Weights of a small GPT-style language model, trained from scratch on English Wikipedia: 2 heads of 64, 3.85M parameters.
MLP neurons of a small language model. Each row is named by its layer, matrix (gate and up: input weights) and neuron, and shows model dimensions 16-143. Each number is 500 + 50 x the weight over its row's rms, rounded and kept within 0 to 999. Numbers have three digits each. A neuron's up and down rows have the sign that makes its largest values positive.
Before each neuron's rows, "fires on" lists the tokens most often at its 100 highest values on Wikipedia text that the model never trained on.

fires on: "ass", " more", "ost", " hel", "nd", " Total"
L4.gate170:464518558497426524484513518538577541484494568551536409536509483498466515449500496484532514528507517575442547572471438561458488403512521446471468503428510481459530614498513445456497397487592540541508572490439549449485463444544568554558599451524543540389553546578535421502532462426548519573423554347553465594456546492529450539470510520596496491444462463599486486519442479470480516518465
L4.up170:436496567490512489466611478512513431462509518490426453488520484541520530458602433507505612541431440472455485412427516503481600581507534505548522533406467504410605507533575529492421469483385478535484647464481553611527531484442521529559472483453404502557554536477511470385521440473521457449512451502457540501516520509532506467536445453524515551461488458536473477481514455478456459435494

fires on: "t", "st", "b", "f", "s", "and"
L2.gate327:481384530476490466516479484557457528430552584567475495397498540425453480439497550533513484486381506486557534433570532457486449454487441519537577534511570489512582446455519502459444466427501486536424497374589505507490530420554506527456571502448442487448477495478544520516540564521553478586419496551538481485406527510563522561493567426508591431601453488522567454477509492540463476504520
L2.up327:519480458462437424475537516535503405424530450461522521456583445461510492429438541570480495523504417467485571550570488554476568420538461496486464532483620591481442539562510589500620515498570603474512485553519514476502503588592458496492486515608549515560505511465504571468588506515468563488445505545543553572512508501523492430543480410502539550506405649454487452502453581471403529546449

fires on: "p", " exp", "-", "ib"
L6.gate40:560552487439493459492513493497519532543571558477546509552518460536448430470548587507479414451570656517455520491492427504517533522477465569457509456487516512475470432506454457463440460570565414497495400474571493414461440476523490558484542418468484464593563544502525514484472557477497514556490546511561511583375490497489473436468496545429494438565460511517483551572449606521527504490542
L6.up40:534464589357529489467449511541534482475496513496453524488473363562547584440485422484443518478583518524478571540517443551425560529550505486546409538518531476543452454531508480501423603627450520479447509500480497523568492513498458487451547500456488531487484514550573469411517490421525518572362577475532538498485486583504509466484473544496482473412459483466539541534532499392571579428508

fires on: "p", " con", " are", " is", "f"
L4.gate84:522473444509455528515563443590486566499486424443538509563482535472486521450539453540395486521551472581514505463539512537518525412459582556486535538460528588554474497451533467552486579482427452359518496496430527518528369442579538554425500523419543602493481535417438516579496484531452494510502441516419458515534492492434433551578408549490514450499441458518540538507573531562598493524543
L4.up84:459563487467443545490430534484510493467539502541525522461595552441506498475466464444498532498525552574526566465467511360489520467521491545542505390566518496508549478437556510513471392481506433570513482476467386395477481500526597476511508502490522487538571462494614552540404532466462454485574570434481441580487555506436401539543421424532417524527425466447593532543438521506466452493536

fires on: " to", " can", "ob", " would", "ew"
L6.gate88:510430491484514458551548564497590500462459532477492536525503506513459508494469444513511426511473463525525432580454470559558538396517465457558571553497474480598519496482602461554387604540521424503524482480388487447496542525489517427449495519486537545562525523481420526504547567525408550515450416507523448548419502534433561490515427499427541457536476399534560408485568566498615496537577
L6.up88:455464457523566480463533545481551478511471571517417518480396445419508481528504398462400484524445490442557496482500478555454391494588423524530461518407456547383472503530518538518488507485469472530458532516509523430549484581451465376549523478522454543565413481492446558498544490458541469428534461552448406470468541544481553530520409439519559483568589520613622575414504564544471578430496

fires on: "l", "st", "E", " is", "ge", "re"
L4.gate251:540486513440475540575492469478574513518497532550526454503528472468526447486521542615553447497462586468464460518388520590479516441485443455548528494616591562487477541496457436533551449559555464447598497475600510509479473441558447506503377521605572509476462482554542502517433425471441498605367412517492413537480477537437494518474508456391525461499409451516540435533532541505478491547447
L4.up251:557503481542465469526610535575505434415469419538477538546489435477522490582424560534529471524470433463540510490546519541586504556521488528500495505527459525479549483496402462596383552525553581423488501479511487481560449537507586554512552495493458499463702498504489529528549378480518440488373424456561480583402465411458547508530480452445524506474553503465506475524572530438552528502561

fires on: "n", "ic", " due", "in", "by", "ick"
L2.gate253:552558367489473420578558567489513435494456591456570486549557516482513423572399475603493512511463537477490445446477551490495533447431575470488579520532521541544476511402446564416591496467516475511538440447538454557417520409540590481495482540484545483448470480477615520463484460470497559474466374507505527597538495545479530518410549557432503406533502470443487543476400470598472501540506
L2.up253:440433455449565470568520490499431530545463446480511438528529564463541472493486516524589508450504527499480488457617527450495468534505469491467488459610528404569500615478516545504403412480430482454444507502413505476458435394485522464398452470445545405572476422428474576518458482485477493521523528500535493602552571584470481523534550509487563395492534525505551485474492530418470500499456

fires on: " |", "an", "ot", ",", "a", "ive"
L2.gate338:592458431508498526509508535491527487498596516598428451496498483436536565492474542473505472489420480554523520502491548531495447461508432571433452514418534541478497497544464500432513534477407505475592434374469416499518563495493450425511473392447659468490524514410476504438449492534455531537518442528518501523463454494434562511370482602546466483492503578504524513581547513460519387498512
L2.up338:450486448489495563496522526486508587439385500575517510435523438484394557463504440502500491400590469474467479559515489581555442491425436513473488388447543459510482598491485473510480525485453396477513477570583437458583427533498574527515534539508461468469506502424501560419555524536563520511492493475535552455523393487435555556492572499551599470438462586448514448592447433512529490489445

fires on: " and", ",", ".", "ess", " |", ")"
L4.gate219:440523561551524471595581521383517569494613537495514499455473474507490553418497422478578466409507495501552460517499506545440465502539526485450412491455399596474511491542558487508492448496514427580560555495512468526494521494480531547537544515448438514519520483430428494406437521572471512529377461558563382525466552533520463495443467563455445507431424650546501483541474509480512537525500
L4.up219:496567471502541444591490492330499531453608566505503522484479523534418573449479425502515538495570451472518512483517509562564461513473566506432433427513497590437503458500497534431478488511571487547578490515446557507460475443513564554425555492410537490481554413555521535474473559567484542522401470490502416446496482484527493436473567507512449509499444553549518441503461453514508468517475

fires on: "-", " High", " Air", "op", "l", " l"
L6.gate86:580510489547541513529530527494523446461447478556567570427515516490564428558485541497615456527497406486526562571386519529508438419570385489567510460517449563579465491483629502557534430459449410500533570568462466571515525513476518504498537513453417528425525532455501556465448478516587496521506498473419514492374536483502522559471410478462499475500614418494565421526483490533494504485474
L6.up86:528515439568528484467444536647466498513452469512407469456407468509562440469492444626428489525519429424469468523469472496528497461476494407558443381516539493617555567457465507490509501560428458530508510542494461485478461572517542575456488511525494465490467577533494438398476542527466392549567489483463501665487522467500489448474547521464554529401513555388583473520489478453545485477546

fires on: "ian", "ic", "r", "or", "n", "ar"
L4.gate109:510472382472546565490473449518453459539513457463567428490367571444441436576372453430467518453436477642545469514475483520443475483528432485487523484489470543421556519501537496431431538452424500517497530521507497448549473597562464474496459427481483471483441476500475452491425474489589463465432416530440397563554434519502465468446452531486521478474468461570557513473486573540510479433541
L4.up109:468535480482510520379471515544570469459460429358526488520478407547598473454509475490500558539587523521574433484495547425469470430512501446479474462539464585484471480516475421570453557465524485490476476546595588483484488502521447468544404529523536486601481489554599521430482506514472471440490553506488544541529469484423356578553557527511421433490532536523425474474481476494513469497541

fires on: " of", ",", " and"
L6.gate232:549592564610514529532510507416543507487587594483530444528552440454610483467487495559454462480497561511639471501476529529481444508462577538501519505448519560458452488526514582576588469517557458501496510480574548460501509557444555482458510458426520471537406485439498505478418490536525382539436479534546490447496486461525536533504491593559448540461410571449525420517457471514508548456591
L6.up232:490450481479563494494441475564472516527540441533450566533474549534561487480422519585553497585434535436463513521564502508452549494507445491468459527458533481427440591477502555519521537433540540482510532412432477507516502582604496459578497449414496474444552474541480434444484435622435542496501455502518423521430567482537592457559472461514499538368404473539506460480558513456568510408485

fires on: "z", " ann", "stit", " field", " Fed"
L2.gate280:523485498499563466490408509452456486576553435479548499520532534457421484483489394567521576554537526554480585574523512452482484494432564424615495476448540490558505520478538497489477469505619473531514505523566499518459516446503481555462551522473494496512445397513480395428503505583570432508490539504421421505547401402524530550411408534481594507576479516546543376483499428525517664486455
L2.up280:570440542406526543436527463582541474529568456489506509517468521477397484575526383502428535524563526556579511500568427423573564519405543601487484432562567551515612512466502532455469520515588476450374471470503544408533576535532487462555477546487543456527492505542499452431573467594561477513552587504431456500483494467489479558469506524440499496526421452596608542539482540501504493548487

fires on: "t", "\n", "im", " he", "raw"
L2.gate155:537508475462549492552544612453522479485533543477502475430407518555455612653555446466512489505454482457451499486512540589515462473468517431522474515568447462526457486458482513541502516558548569536466404502463408491552532505559541473463522420525473497489514521531604439614491497396432452516472497455540554502511484594419517628524500533514453482569544524466493471498467475573532411562441
L2.up155:608493517594499465474483458551480542579462445570507566516429432515420468555463517514575558427403551502498479554442562562553523388492543469463535505431490453462525502472414492578498480494485462524444479493474452419528528478557454511473494450522469464487541507403476419510469454454441459597553455500435458501601444614439573438425515478612426459493507544529462476465489558483442491517480

fires on: "p", "t", " at", "st"
L6.gate266:553511494423514483525558490523461502456472499480548472522475584557503506334430550419481430462451467472505478576419473470449492526495418478469445452499526551551500532429399553421476454534445498510562500481518493443536458484529514551386458437476379435474561415535438498525493539536540448509494472575529493585452452449506507539488535478548597497377465511410524488528505436448442502389427
L6.up266:499530518387537538436497484554565501532541484522529570497559455490556506444465513453504477497514499489447498452471403456419533489454500409507504441534547523544461597437481515417481440622468555461542501567579445458543429544603522540503493440580494355478543507508457533376474486571524525478480459596576489593514533489475480500512566455545547496513511424490568528532529511480567489435497

fires on: ".", "ol", "l", "re", "el", "it"
L2.gate298:444416431432505500519545522526463515487512465497632600556531459568575421483422459574506429493577513474539455460467422603459456524473538474541516516505474478465466431463579514475464449546428468374515548496500485597518407518564403554466496513489526455497525510481464458505426444501573536448396505532537444496422518410536531476511536430530523455529514420518506431470449507528478653396522
L2.up298:476518551519479533518553474554453542551495430531483606622513442522541396443483481584496515507490426493536482422535469538435530498565497585504503505512498481457484413524540477474539513534444501431504574522586542434643477511431459505510498557374504480515509530451500451365491418530528464521484563486489431521396546387474444522527521445575532547515513468502516410570498479620545557468553

fires on: "us", "or", "and", " ac", "ar", "ic"
L4.gate152:524497477522459496505470451481498541511480519407548447446500538470433493459535472503435493588576504538542458578433480489491535434583456490512605559459491544369567542422538563457582488480473500485470506438535529483559441539509447454525570408511522434426439520569572590482521551429553503557470590525610496428496432542462510444503442432593475521502547531553458517487516494406500581427523
L4.up152:511533518483640467550443538504542533446350464461419519491602498494511500486496523572499419450495482416542468570515500534414474470531514523551413535514488517487444505509524510509514513435505490502467509536505600554601497569506472464511585574451560465471483610475593565458532514503460491449485472436483479558546578409425402498558447477449509438533587485437551481561513410492489499488440

fires on: "ap", "ic", " Ge", "ok", "oc", " "
L6.gate346:442418520420448571519480531543495542491498515473510492529505504490559489609536533449514514535495533480657502552464561487494499529498436474522500551470506525443502480451518514518483407431535505452451549499455490493554531459446452390497556482513506504529522597458472624336508542405497582603482534381528411418588523552412571568583443531478433528479539466498535542472463593434474531500487
L6.up346:460558587542489446469424540545497533469528513448483416475547495581529555501501541417515570437496539465476549502488520472527460541396498406516429534441547515629497428455459545465439545573459481505387402473488553485449532498491522490347487544452495471479511552554539446511472603537451530437479475494426509490500504439462554451459375475477476579542493381482446497535488489553480594557437

fires on: "re", "om", "a", "en", "ib", "oman"
L2.gate255:539491469484528458481586559552421494545420491501626483480431542469439490597475498552556495459528437547454458446479526493531408533445471525477520427572469493446554517491452539507534429509464421533442435433505558514498513549527553463517461475497514531445523542497456461520484515592534450433486383551518504542466535514549566434425480560623448488433556490422455592553495535556531533519549
L2.up255:491581545505410550539465433462458590521515419476425561546609478481485448572447526517438541433452398477478489602471456472479530475497459481400469486561551532484581500483438520500494532410409520488445547425463504513450514542535519450568480485390516480539442549434494456503523535600560562449460579492454510432514561552444486506503538498456523531528474465519489532494539653442559505428441

fires on: " exp", "ar", "erv", "p", "par"
L2.gate284:515551509555540497481569528523507455578437600471504502480505372542549619488512519544622467581478502557541504529506452466529519569495439500530546517451429475437457459497520509441488541487385536543425552469402466416547533358445515558526614496442497505536531516549457396481428472509488510469485438560479444521504437551474499451417601501475470491467442494499529550566522532492463520441550
L2.up284:586494580502439433485455383517492539523475496481546583494457445519555448443521530522567529468501496501478608625538448498532490550611528534506492586493460560428523467507520493481526621527525567478588601581522503525421463537516441464408494603451511521466502458492578499530462576491444457549531502514481438527530547566553474453609519543526483508475513514539473534546493479510486608515611

fires on: "s", "ic", "w", "om", "et", " place"
L2.gate350:480446466509457439446521660443572577443517404481376462546549525499439511479561452461522576519544456460534505455525532509530525487478533528437493483515463443465507487475564518541521465532434429437601604517609429433529555480498457448528460450524481515442521461529532524578541472523387513485454476515573497510493495510435505518487464521456544425554477476496552396449565434585602524541475
L2.up350:548544525458544501441559550569513473518565461393485505544554480484455517436496441579458537574555425511430521470484484531492571505494493496520467547511418501459452428553540572490477479468515583465586556516583568428472547507449498535527387510478430455465470622607459521643518493452389477444448466532514396549480508512496553446600449535519529541529444435452592442556544507535489503523445